config.yaml
n_layer: 15
d_model: 256
n_head: 2
n_kv_head: 2
head_dim: 128
d_mlp: 1280
vocab_size: 27391
activation: "tanh_gelu"
norm: "layernorm"
norm_place: "pre"
norm_eps: 1e-05
positions: "learned"
qk_norm: false
attn_scale: 0.0884
bias: "all"
tie_embeddings: true
parallel_block: false
init: "normal"
init_std_qkv: 0.0243
init_std_o: 0.00443
init_std_up: 0.0243
init_std_down: 0.00443
optimizer: "muon_variant"
lr: 0.00896
lr_mult_o: 2.0
lr_mult_up: 0.725
beta1: 0.93
lr_head: 0.00881
grad_clip: 1.0
warmup_steps: 200
schedule: "wsd"
decay_fraction: 0.404
decay_shape: "pow"
final_lr_fraction: 0.0
batch_tokens: 131072
seq_len: 512
doc_mask: false
z_loss: 0.0001
train_tokens: 826200000
steps: 6304
dataset: "wikipedia_en"
MLP neurons of a small language model. Each row is named by its layer, matrix (up: input weights) and neuron, and shows model dimensions 160-223. Each number is 200 + 20 x the weight over its row's rms, rounded and kept within 0 to 999.
After each neuron's rows, "fires after" lists the tokens most often just before its 100 highest values on Wikipedia text that the model never trained on.

L6.up169,191,206,221,202,210,187,175,148,214,195,191,213,207,204,172,197,215,268,164,207,163,191,226,194,219,175,195,198,242,213,240,212,207,189,157,188,198,231,184,179,167,179,225,216,209,188,170,195,217,236,185,221,204,205,195,188,200,206,192,228,188,217,224,197
fires after: " \"", " (", " the", " '"

L5.up252,214,202,191,209,189,205,228,160,192,190,197,166,202,211,213,190,199,227,207,179,204,205,203,181,196,169,178,195,226,224,213,218,219,176,184,217,194,217,183,210,207,194,241,233,219,182,169,181,179,240,243,225,196,206,243,179,215,196,237,176,199,181,187,233
fires after: " (", " ", "1", " \""

L12.up340,223,197,219,235,207,192,240,217,186,170,198,191,212,195,185,223,213,220,167,175,204,174,188,182,175,225,210,209,188,191,181,224,192,187,191,199,214,187,190,186,202,184,203,168,229,194,195,207,196,206,212,226,197,178,199,217,173,223,228,186,182,205,196,152
fires after: " ", "1", "2"

L9.up506,221,191,213,213,209,188,203,248,212,190,208,202,207,193,205,195,234,196,199,229,192,210,176,224,158,202,219,167,191,183,197,222,248,184,194,206,178,209,201,183,178,206,212,188,190,161,175,177,198,215,255,192,200,226,226,195,218,213,228,157,207,175,159,207
fires after: " |", ":", " ", ",", " a"

L11.up302,206,182,200,190,228,216,168,193,191,182,223,198,191,204,161,204,189,190,190,190,211,168,185,201,220,173,179,233,211,193,180,202,190,199,202,232,210,197,224,186,216,182,181,208,201,175,197,174,160,214,193,164,151,170,181,204,220,185,224,193,200,201,200,209
fires after: " ", "1", ".", " (", "2"

L12.up854,216,224,197,202,202,172,215,172,201,200,191,198,195,216,181,209,197,207,224,206,193,205,217,202,180,254,186,198,194,163,197,209,227,165,200,181,217,215,170,231,190,225,225,189,213,204,171,199,181,194,240,181,208,206,189,194,196,168,221,177,158,199,187,247
fires after: " |", "6", "4", "8"

L5.up423,215,222,221,223,218,206,209,209,184,202,174,206,226,218,199,190,187,207,181,221,181,202,182,226,172,196,186,170,168,213,220,204,205,223,197,242,202,179,175,184,206,198,186,243,200,170,187,170,225,221,224,230,192,198,196,210,224,191,208,201,241,187,142,206
fires after: " |", " "

L9.up74,201,179,193,202,186,245,232,192,193,187,195,210,195,189,228,176,200,203,197,188,219,203,182,174,201,233,224,172,228,210,182,215,173,210,202,194,183,233,192,236,206,212,207,204,203,186,211,201,195,222,214,212,203,182,173,207,192,206,221,167,185,183,154,231
fires after: "1", "2", "3", " ", ",", ":"

L5.up613,172,161,202,203,230,213,221,160,223,200,209,211,199,237,214,211,233,206,192,218,212,198,248,186,240,209,178,192,215,184,219,187,187,188,213,202,173,209,173,219,199,183,181,211,225,200,207,169,216,196,206,203,202,229,236,227,195,205,190,233,171,203,185,223
fires after: " the", " a", " (", "-", " to"

L5.up601,191,207,209,198,214,208,183,176,211,222,235,206,198,181,169,220,221,224,191,199,158,188,179,218,231,194,255,190,174,178,164,182,210,209,197,216,155,193,205,184,213,213,238,220,179,199,227,182,224,208,220,206,198,247,228,225,202,177,215,238,209,206,187,199
fires after: " |", ",", "2", " Density", "9", "}"

L9.up979,174,199,197,198,172,206,213,233,233,185,177,183,221,198,183,231,212,210,203,212,207,173,186,183,191,212,189,221,219,156,225,178,217,209,158,206,210,195,214,174,222,175,206,206,209,223,181,206,211,190,183,224,205,198,196,218,205,212,240,210,209,173,164,180
fires after: ".", "2", "7", "3", "9"

L6.up822,184,223,196,179,199,210,196,219,231,188,220,245,190,190,190,232,224,200,194,212,192,214,196,206,211,179,195,181,202,172,142,210,204,177,223,223,209,168,209,227,173,220,181,238,193,210,215,213,179,201,219,212,225,184,221,196,193,208,176,169,185,204,215,205
fires after: " |", " "

L5.up752,208,179,183,172,194,179,187,214,190,223,194,181,184,235,216,199,207,209,206,222,177,225,176,227,201,191,189,201,194,188,193,197,189,212,185,206,183,182,193,226,186,196,194,186,215,204,193,194,205,180,226,218,178,177,197,213,201,182,181,213,179,171,230,202
fires after: " (", " the", "-", "==", " ", " at"

L6.up209,184,181,200,204,174,172,195,200,196,220,220,209,181,182,217,216,197,188,186,215,178,181,165,220,181,199,210,245,181,160,165,247,219,154,186,188,214,203,200,198,203,223,242,222,230,219,251,180,197,210,201,195,198,208,202,194,201,175,200,198,206,214,204,182
fires after: "0", "9", "7", "2", "8", "5"

L6.up1061,205,223,217,252,193,174,198,182,206,195,181,206,190,211,188,197,218,189,222,202,193,231,247,175,217,220,172,185,209,193,219,206,163,185,211,187,217,186,202,199,194,228,218,199,224,188,239,148,171,149,196,188,190,229,200,157,214,205,203,162,174,207,192,193
fires after: "6", "3", "4", "0", "8", "1"

L5.up573,195,191,211,167,184,207,218,181,179,218,232,220,219,188,179,182,176,201,198,212,178,200,227,213,198,205,238,205,204,211,193,188,214,182,210,196,197,177,210,207,200,198,213,209,218,194,186,166,190,176,170,222,205,186,216,205,198,183,203,223,174,213,188,215
fires after: " ", " (", "2"

L11.up418,197,206,225,241,203,194,192,214,191,175,192,195,206,250,191,231,210,176,193,183,206,189,176,205,181,184,243,194,197,204,172,192,180,174,240,216,152,228,225,172,218,206,224,198,193,217,222,226,191,203,183,210,190,212,194,221,189,170,216,191,192,174,194,214
fires after: "0", "2", "8", "4", "3", "5"

L5.up1209,190,207,194,225,199,187,206,176,196,192,192,191,189,205,188,212,199,188,258,203,194,201,214,207,205,197,223,199,209,192,222,224,209,209,210,246,174,190,223,163,216,194,201,161,202,214,202,186,205,194,206,219,258,237,224,186,179,183,189,195,189,196,178,204
fires after: ".", ",", " ."

L11.up513,212,178,205,198,229,196,229,228,212,184,199,240,179,241,211,217,232,198,195,201,161,169,181,198,189,222,205,206,186,202,173,168,209,232,188,222,177,195,173,209,186,161,184,187,209,185,204,189,194,171,215,229,215,199,191,176,203,201,194,225,165,197,207,188
fires after: " ", "2", " ("

L12.up813,180,228,185,212,216,219,201,208,218,210,161,175,208,213,175,203,211,220,216,190,205,220,222,213,206,177,176,175,189,197,173,202,208,172,205,179,202,222,197,193,184,215,227,211,218,224,194,183,210,159,204,179,237,170,188,214,184,193,207,178,209,202,171,239
fires after: " is", " are", ",", " be", " was", " a"

L11.up949,191,206,199,230,164,208,228,199,232,205,213,194,167,205,205,229,203,178,177,216,180,206,219,174,201,207,194,193,183,172,205,216,178,228,208,189,187,171,204,239,174,195,167,210,186,191,196,158,214,236,168,203,193,173,203,206,190,216,185,178,185,203,179,176
fires after: " ", " Ville", " Nov", " |"

L11.up612,146,197,220,200,160,181,166,216,183,214,172,218,221,169,204,212,232,243,204,170,211,192,210,190,168,197,207,233,220,202,184,203,225,217,168,191,195,208,228,185,210,212,216,217,223,197,208,228,193,182,231,249,213,186,177,239,189,221,211,190,203,171,213,195
fires after: " ", "5", "4", "6", "7", "."

L5.up1002,171,219,226,216,206,176,175,201,177,222,169,213,221,224,184,184,197,232,183,167,163,192,216,200,214,210,218,190,232,222,215,230,195,178,192,254,196,187,199,206,209,216,201,191,202,192,182,198,214,192,176,158,217,175,206,176,168,182,181,202,216,173,183,248
fires after: " (", " \"", " more"

L5.up89,175,205,194,197,187,186,189,214,191,194,173,198,217,181,183,221,209,210,208,172,200,190,184,218,213,209,240,218,218,183,210,202,211,212,209,232,173,223,208,152,198,185,200,203,183,207,197,203,203,161,212,224,219,207,198,225,212,186,210,218,209,199,159,218
fires after: ",", "4", "3", ".", "1"

L5.up464,227,189,206,224,202,209,202,230,183,186,220,219,207,174,223,169,217,239,208,211,187,192,177,205,182,215,227,196,167,224,193,226,153,185,236,224,186,160,201,180,181,225,186,210,184,199,202,198,211,215,197,178,204,174,219,208,182,202,223,169,189,223,208,177
fires after: " ", "_"

L12.up1233,219,208,188,175,206,208,206,186,148,183,201,150,197,212,225,170,202,250,191,180,207,189,182,185,196,179,219,208,208,204,219,188,188,184,213,229,213,188,188,193,195,222,227,193,209,223,190,200,205,205,201,211,194,163,216,266,169,203,212,218,202,181,199,240
fires after: " ", "1", " (", "′"

L5.up357,167,202,198,222,213,218,211,213,205,216,175,208,189,215,182,186,214,210,197,203,177,180,232,210,197,178,189,209,212,214,198,214,198,185,175,175,225,197,177,229,194,181,186,231,215,226,157,168,181,208,167,229,228,190,195,224,206,195,217,191,190,222,225,218
fires after: " is", " be", " was", " are", " been", " also"

L6.up168,212,218,155,195,234,194,206,231,159,138,225,214,212,196,217,211,218,207,161,203,193,206,187,194,186,196,190,191,184,215,193,212,185,231,206,195,203,227,214,205,174,222,177,191,227,224,205,200,193,239,228,225,207,166,210,187,169,222,216,203,191,191,171,224
fires after: " ", "–", "_", " .", ".", " ("

L11.up747,204,179,201,220,194,190,197,190,209,195,206,237,200,218,174,179,198,178,194,172,213,184,210,185,203,173,198,220,216,204,210,185,235,196,209,184,223,214,174,212,204,201,168,200,204,172,187,225,169,200,214,174,168,200,195,212,201,245,181,207,192,177,238,206
fires after: " ", " (", " the"

L12.up7,211,194,212,204,212,241,210,191,221,175,204,188,198,183,169,221,193,217,195,199,182,219,204,207,189,153,205,212,180,142,174,177,193,217,200,211,192,235,182,209,221,209,208,215,212,170,242,149,233,163,196,175,189,210,186,233,215,185,209,196,215,195,189,188
fires after: "|", "2", " |", " and", " in"

L6.up892,189,187,232,197,183,156,228,202,196,203,237,192,196,182,179,198,207,210,197,164,206,181,180,181,222,209,237,190,206,185,185,193,223,191,188,195,208,191,209,252,173,177,198,196,192,176,199,198,176,226,183,172,213,209,190,245,193,215,195,195,187,233,217,174
fires after: " ", "0", " Turnout"

L9.up710,206,173,208,188,208,182,225,169,173,173,204,186,211,200,210,232,212,185,180,208,218,212,159,193,203,202,183,214,185,199,191,197,186,206,176,164,211,172,192,195,160,218,206,220,209,182,220,178,186,196,230,223,202,174,185,224,233,223,223,212,181,190,202,185
fires after: "1", " ", ","

L9.up1116,190,199,213,235,206,191,187,171,192,188,182,199,157,208,206,225,243,202,202,173,200,200,187,178,190,209,189,183,212,221,216,180,212,196,182,193,209,225,179,210,196,168,210,160,209,210,169,190,213,200,215,220,185,201,184,208,165,199,212,222,170,180,193,232
fires after: "2", "1", " |", "4", "5"

L5.up316,186,173,203,216,194,211,209,148,191,193,266,200,212,221,148,172,199,194,203,194,211,216,241,206,202,191,202,191,215,207,192,196,195,210,180,200,251,202,208,231,191,212,185,204,194,192,165,181,178,225,198,223,172,174,195,198,199,191,171,191,196,187,208,216
fires after: " (", " \"", " Website"

L9.up1275,182,195,168,255,189,212,199,203,191,233,206,222,180,164,205,211,199,196,185,236,178,216,191,210,210,195,219,223,187,163,203,195,173,202,196,160,247,211,174,182,188,231,194,213,219,221,202,204,224,226,204,199,203,181,190,156,205,241,218,227,215,197,201,170
fires after: "9", "4", "7", "3", " spent", "0"

L5.up591,179,197,189,195,201,227,200,202,215,170,203,198,173,198,235,132,189,186,203,194,212,219,171,184,209,209,192,199,235,236,213,184,194,211,185,192,199,209,191,215,187,181,190,176,199,213,174,228,200,238,195,212,239,218,213,221,189,205,215,221,211,166,201,256
fires after: "0", "_", "1", "-"

L12.up455,194,214,177,218,187,213,203,205,158,187,203,200,194,212,200,222,224,205,176,200,155,183,233,178,229,202,199,198,218,223,209,185,203,208,170,195,239,210,236,239,186,215,194,204,194,190,226,207,216,219,189,223,177,201,174,204,193,202,194,215,206,237,181,192
fires after: " |", " ", " a"

L11.up61,193,184,195,179,228,241,224,178,203,218,185,198,209,202,209,186,198,190,190,224,206,224,200,183,228,168,201,184,222,214,174,184,184,159,246,197,226,259,189,239,199,189,203,222,180,195,221,164,199,159,199,193,198,184,181,188,224,200,190,215,214,203,171,224
fires after: " |", "|", ","